Part of a small language model's weights.
Size: MLP 1728 SwiGLU, 68.9M parameters.
Architecture: RMSNorm before each block, rotary positions, biases on query, key and value, untied embeddings.
Training: a variant of Adam for these matrices, 7283 steps.
MLP neurons of a small language model. Each row is named by its layer, matrix (down: output weights) and neuron, and shows model dimensions 16-207. Each number is 500 + 25 x the weight over its row's rms, rounded and kept within 0 to 999. Numbers have three digits each. A neuron's up and down rows have the sign that makes its largest values positive.
Before each neuron's rows is what it responds to, as a language model described it from the Wikipedia text at the highest values.

Responds to: Between stacked modifiers. Commas, and, or, but, and adverbs like formerly or newly between or before stacked adjectives ahead of a noun, as in fresh, powerful way, small but interesting.
L7.down1704:506527474523514470514499498518512495461487506480509512484534536470549502487516454484509495509510479521486497541531583490496528510501528424452532483476534521488471534518528465532517516515505501491481484454470473541475484518498483502528507491493497538517545510504470465514521483487489476484512508512443474513481485570456497548524524486481525432473488468491516521453498491490499474464458514521502522534557526538518508482505491468474493591540500514510482511511484468484473456475471516497546507515487505473456500498475495460472481490506467500513475461522496487492522512490527532451

Responds to: Numbers after "the". Number words right after "the" naming a known group, such as the two killings, one of the fifteen townships, the three buildings; more weakly, "of" in "one of" and "and" joining paired nouns.
L6.down2:477496523514516516513495506568477503510516519488506485478460507493475488509504488512517508506504482503481427507517494510502470497516481507473472516557518523493546477542483502488487489469481524506538432493523558462507468501536530529510481509486555494465508503510475494506503531484479492507484498516493481480485526516508519517485496505494462494522495499483484485495477522505499543526483506501467488477506560549501474497501479448473534432535455528466468496531492492474507491494514454520505482491485478494493471519496491511490477507549530500484534508508443546529474519486508505518

Responds to: End of list. Comma, bracket, dash or word piece that closes the last item of an "A, B and C" list before the sentence continues, e.g. Rey, Quintero, gymnasium –.
L7.down1516:523502522494538479522501537488560510492531505457511520506497496549477473488477511487488522550516492493501474512493552488468544558486508517448529499470509555494488466469506491469501503493448503487495516535509500493497492507487470494468445480493512530511481485450514513510501477511497474520508471495516471487474543505484486442549485475529467510470465473497484481476524481503504519510519482524464495487494486509543539493521512469520498448530432520537539484521511514503467495509530494558485496518513548491495512487448497483495461521500534478498520467505509505496510545505520518472

Responds to: Decimal integer parts in tables. Integer part of a decimal number inside wiki tables, such as election vote percentages (39, 26, 76 before .37) after a pipe, and line breaks after article titles.
L7.down104:475514502505458508465507541490525503492540491511465513537528479476453450516512490523539512504489454505529498505459477500487520488504534470486481533463496505487507506504451531496493484493482514514477489488536472519470496460511474531485561447439482450515529547469508544470467501503480454537488498498521492483531519443498505520479491495474506466526505515485482527487502464533483511500518497461482485502489510456491476565481531525530600481515485518500519504491524477481497530521516490507504533484455550547485515484488530484516452451510483496516480500489463520479515492466526479461

Responds to: Table rows and word-internal pieces. Line breaks that start a new row in sports and score tables, plus mid-word pieces inside prose, such as ov|ary, con|ver|ts, ex|empt.
L7.down658:455480500506507504527533472484450515527525521474504494456500519468543505505430511511462527517460487441521520504516481514449506490493480516541500527480523470462528505510483503510468489492475534490494516532532541467501478506523533483500511538499513454498464489493488483515456498487513531466493470535442461498491519511473506542527495492512453483452514484509532512487511468495539488489483513509478528478495505495520531499523495504523487575488515488479511490512541484540537465516509489478476522523514514517485484494522480486516475521543437535540482540485513508479497517516514538503

Responds to: Phrase-closing punctuation. Punctuation or "and" right after a long noun phrase, list, or proper name, e.g. a closing dash, opening "(", trailing comma, "|" or line break.
L6.down937:478509506505460502465521468530451511474480518483493476482524497490474527471438522540465501485495508498478483521507508501478517543487496507481539473473496507504496517504512506498519474505505462460457519514457487484544477513474522475493504545510487505463500505516514482557493515463496493531511518484548459514526534479473520516475471503522513498474475509507487465481512499496506507467482508511478491518481537478532480449562503474530469469502505508525525522442495548491500464522470487521537472479495515526500531531485479515500472472508541537474466524497485472499505518480496546505

Responds to: Table cells, split names. Fires on the first token of a cell after a pipe in wiki tables (numbers such as 87, 0, 2) and on inner pieces of split proper nouns or words like S-op-ron, T-olk-ien, In-it-ial.
L7.down1132:491484468500501537518493480439477480490473538539454511488490517535509495473509541430484499519533513533497560485530530482458546479445540530477511516505493519489456541502498484511506529497515532518496472522500467480459507498508491518500532474459516487498468518504481501500499507522502473476507480502513467546496472515507469475513501508467536508510500532472537533500499554477486543515501487459496488513488493526497507489507509522513510459493515503494522498490547471512505436495465541512484468484503523493502474419522482531544542524553484531530504477489475468499502507508528492536

Responds to: Wiki table separators. Pipe cell separators and line breaks in Wikipedia tables of election results and stats, plus mid-word pieces like Pak-ist-ani, sup-erson-ic.
L6.down40:498496522480529508505527485462522500488504500503505489474505510521521509477492476453499501565516494466521513502502500518496484515537557499528473526547494452511464488473503463460507544462495510484513463497549482539532518481495545486503466554531487468467457515508508472502518504484515480469491503484464521469492500483456484501500500513499441512496527506455545538520468491532486434544482504511504510469495492492529502513500492503507507479514537535454489477467504474536433471511492497462506499507501505516548490521488524467514460499494521516476500499486502498458520529526533457527

Responds to: Closing list-entry qualifiers. Closing parentheses, quotes and semicolons that end a parenthetical note after a name in lists, e.g. (Lorna Laidlaw), (first round), ("You Killed...").
L5.down1707:460472460524507507530482515518458504499461473541506465489500490523489500468503519514491485488479509516543517507430518495524499476529505474508494504508487537537517512534478518487509469473505515499498487486472459495477527455457530477522503534494449523493477500483513496542512483473496482519489489514531461462508505549524490488498501501470484505496484519508494471516519536555465490477478529510500525497536479500501464523489553513518561459484483491519492467516478537502510533487516463491465515483484517522495512481523516481514497473496528508474462538528500516501475577527483540492

Responds to: Anaphoric determiners after prepositions. Determiners like the, this, that, then inside a prepositional phrase pointing back to an already-mentioned thing or time, e.g. of that time, from the then CEO, for this species.
L6.down125:465519466487468478508477496550482529508505519516515476507502491484511522479494512480479523504539455561520514508530506519531492470504492510504490499510514573501504525508478480520518482515496546507493516477486523461466470474500506504516515485509531541522551492513516507522493465523477478521518521482508483484493510509538465546478517480485501478521510454506556491494480493516472491473507504510514473526506518499482524482520495501543515498524489504504495469493482462468557510486479466527526523490531482523505485465483487482501486529501545522477479524517477548482511501488470525494

Responds to: Sentence openers and table breaks. Line breaks ending table rows after a closing pipe, and determiners or nouns opening a new sentence or phrase, such as A, This, the capital.
L5.down233:481504464490466481509503499538507488495509505485510480497482477520480520476500517469472485539470474476485489499493546516533530501516482501499502496565513503487509478494529486482471498491502501508521485522503496494460503500515511531511488535558468478509522524472499534504506509469490516456479473489507463571485506493504522487523461453474476491505527486533515484496467463509486486504508525512507514476528541523529554525521500494535511450511558482495530526489489523480509502461499470530517513480510472478525481477532475520487518518462550473549504454476497463529480481467530488470

Responds to: Name word-piece continuations. Second fragments of words split into tiny pieces, mostly foreign personal and place names after a capital like A or H (A-al-st, H-ass-an, Elis-ab-etta), in tables and lists.
L5.down222:516490507505476489476528497521532539504521458450528495550496527536471484458483465509505531481465501485507480468475490443509513531495480495533529533514529471540472482534477484571481483482507470510511499516506470524454487494494527491528495452490526560545536539472515533498464500473503491540557494514482518509461511501519484474495514497557529512482529541493500521514472436498499515488501505508516478496467467460462519493523524490522448486502461500484495505508525540499448518500518521513488527486553507498464556448472512502495479491466491516491516490477479493565525534443475501500

Responds to: Mid-phrase modifier links. Mostly and, but, to, or commas joining two modifiers inside a noun phrase (a large and important, a small but interesting, 10 to 12), plus scattered mid-word pieces.
L6.down558:502508483492486487532500539498483494472523460543510522560477528521470503510483520507496527504463507512517515520455512504494502487518476445529522512533496464485488535514505520559484478520490493514521532508498491472510504485529535546496533493494496516519526524491492476504481514491540537514509508515489481466503503479484508516490481481525547528453492509525514491478453498480526487506491464447481483497489528477484505506550528463523471483534454513495490448491483496493526453492504501490483505547483508443518475496501495482491514527515472471455501544529499511535515504487478518453

Responds to: Tables, ISBNs, word fragments. Number pieces and pipe separators inside wiki table cells (47.32, 23.1) and ISBN check digits, plus stray mid-word pieces in prose such as a-us, an-ion.
L6.down1721:492528500494511486540516467477506505507557491460478492491476513510497470472441475520469513526507498482463509507521524459533510535474496551490503509503527479488461484457418484466508531489508481485507511510549502514486508503494504481498493523476511474536509488456531462520490498512524506522470510497505516535542508460518489491532473480476486491556484509535475499529539460539504514519540459488561533500546474469501503486484503513469480514527470488505550453490576504509486543497499510500493491543492489485501512514486521483506515505490483495520482493497534472495496525512484484490

Responds to: Mid-word continuation pieces. Second or later word-piece tokens that complete a split word, often names or rare words in lists and tables, such as Band-el, Jam-el, jung-le.
L6.down247:468531494519513508536502504487510532544514516494505504486519495510504545512542484479489499546498492478534512486498548493492466505467495491524524467485494499509475519518522469549487512499518495522521490520546531523460507512506508464510485554462502482493491481515520541469498490484517504491491513482506473490517509531484472523473531469507479533518484500518503499499463482492524469541509518517519472475514494548504548468479549504520485524531512497504506480481508503532487503539495500517481526486502499520486495454523469496515506524475525493535515512532407507501499521542484481479

Responds to: Final table cells. Last cell or header of a markdown table row just before the closing pipe or line break, such as Notes, Report, Total votes; weaker on phrase ends like out, by in prose.
L6.down1318:510478511522522489481479489521494460498597489534520490500514521544479510530467503534506461496458486478488461474540471526491499518467508472476520521516515482505509501488481507499490520503519503501502446513495533473505486508509518523504537462476531483496490505535547517502478499481517516518536500526506562538510499484501476517511526483493542519475497541437479461498527497509533502521515510482500485471486525477481516501511505517524538483533490524492490503500529459442487493510524501512510524522482516509502503520466496513447485502436494543462506543517469513475482537498506491461

Responds to: Anaphoric definite nouns. Nouns right after "the"/"this" that refer back to something already named, such as the painting, the work, the film, the genus.
L7.down1434:480473532493520515488502536490525553500495517456490532500496471456446494425503516507513534518504591511489485499499492477531534518513495495498491495502534480503520469512544511551532499497525498503518512490521482514455535492510459547486452523498463489503489523507490541494564493548487519518505493503473569540475468503537535503494478491457517513482500504502480490522496481508503537489473474476495485515454495548473487494513475522527520468476499489494489485507522458505524517513483511453534518509493499518433503517500556531506536459472514518563476475499499450493528469518482491472

Responds to: Mid-word name fragments. Word-piece tokens inside the middle of foreign or unusual proper names, often in tables and lists, such as ag in Niagara, Vijayanagara, Santiago and w in Khakwani, plus a few "made"/"making" tokens.
L7.down2:562482510502533525519500464506505495544510502469572465509499511484497523480517527528536515516522525487471517505442521526517514510502478470475530498457501476495498524495479536457479498532481491515468497469572490500502528497503495484508487474464519513472528516489537478507453486536559495469476495471478508468496495492462500508443474498507539499545490521530494457477526513507484537517552531462518517493514502485483523499499489515432490494502480524495519515488530495503543479487468510484526482494460490475496505517519513465479522519477460476518500460511514543513505454480496523504

Responds to: Mid-word subword fragments. Short word pieces inside a word split into several tokens, often acronyms or foreign names, e.g. Adv-oc-acy, F-D-J, on-d-em-and.
L6.down1638:473578533515534485472555464474499518560502486477482533465444527530497475466510493473471513498559473509478517503529538459524495508491547535495520513524503472464485477506484512510498471503481487492486523483507507459540530513513520515467515493508566460471460472502507554469528473497505460505493544496542464484540479523521454475497505505532466489539510459511502492511513512501462490503526519494485439513541481537509520566498491539500520492473502484496503517468497476471511493508521468482465500445481509513517516520496515474470460518462542504474496517515500532500466504514457484504

Responds to: Coordinating "and" between nouns. Mostly "and" or "or" linking two parallel nouns or modifiers, as in "the nature and cause" or "19th and 20th centuries", plus occasional mid-word fragments in names.
L7.down1189:495495507497480468487472514489533460514497453491489482492530479462568501470452505510518496454480457523495508464474491519497499486481531499523532509523461552535466500520488471459514539497467456518481526495506530501499489497480474503508461478494522525524521499489494479482466527514475463491540478507512476458505490465496478497491490489509509456498496509464513485455544534509503463486506518539513494501488493494466529545469501520501479479525539508460515540462517498498488484474494485453519512566505527506487477490503502527452501507472527488510564511496507534522501485522523487536

Responds to: Mid-noun-phrase coordinators and quantifiers. Mostly "and" inside a noun phrase opened by "the", as in "the Hull and Hornsea", "second and final"; also numbers after "the" (fifteen, four, 19th), plus table pipes.
L5.down198:488485448519548516479473499549489487491531496500512505512514516464545525514519497488483485504494473563489535508505503511498524493517512494495517492492523502500470525548500522470440488480537475506522474478452486520482470502495519494482491501452504475458511478524494473503521527480526501458517474521496463574480547548481503523502491504494503475502511465474496444453507468486484490521454491483449496472546526516518482488472510508488485490541533488493495458545518509534466520473515533478482503553509495517451501495501531482523481512499517452489519507477458487504511555513528498536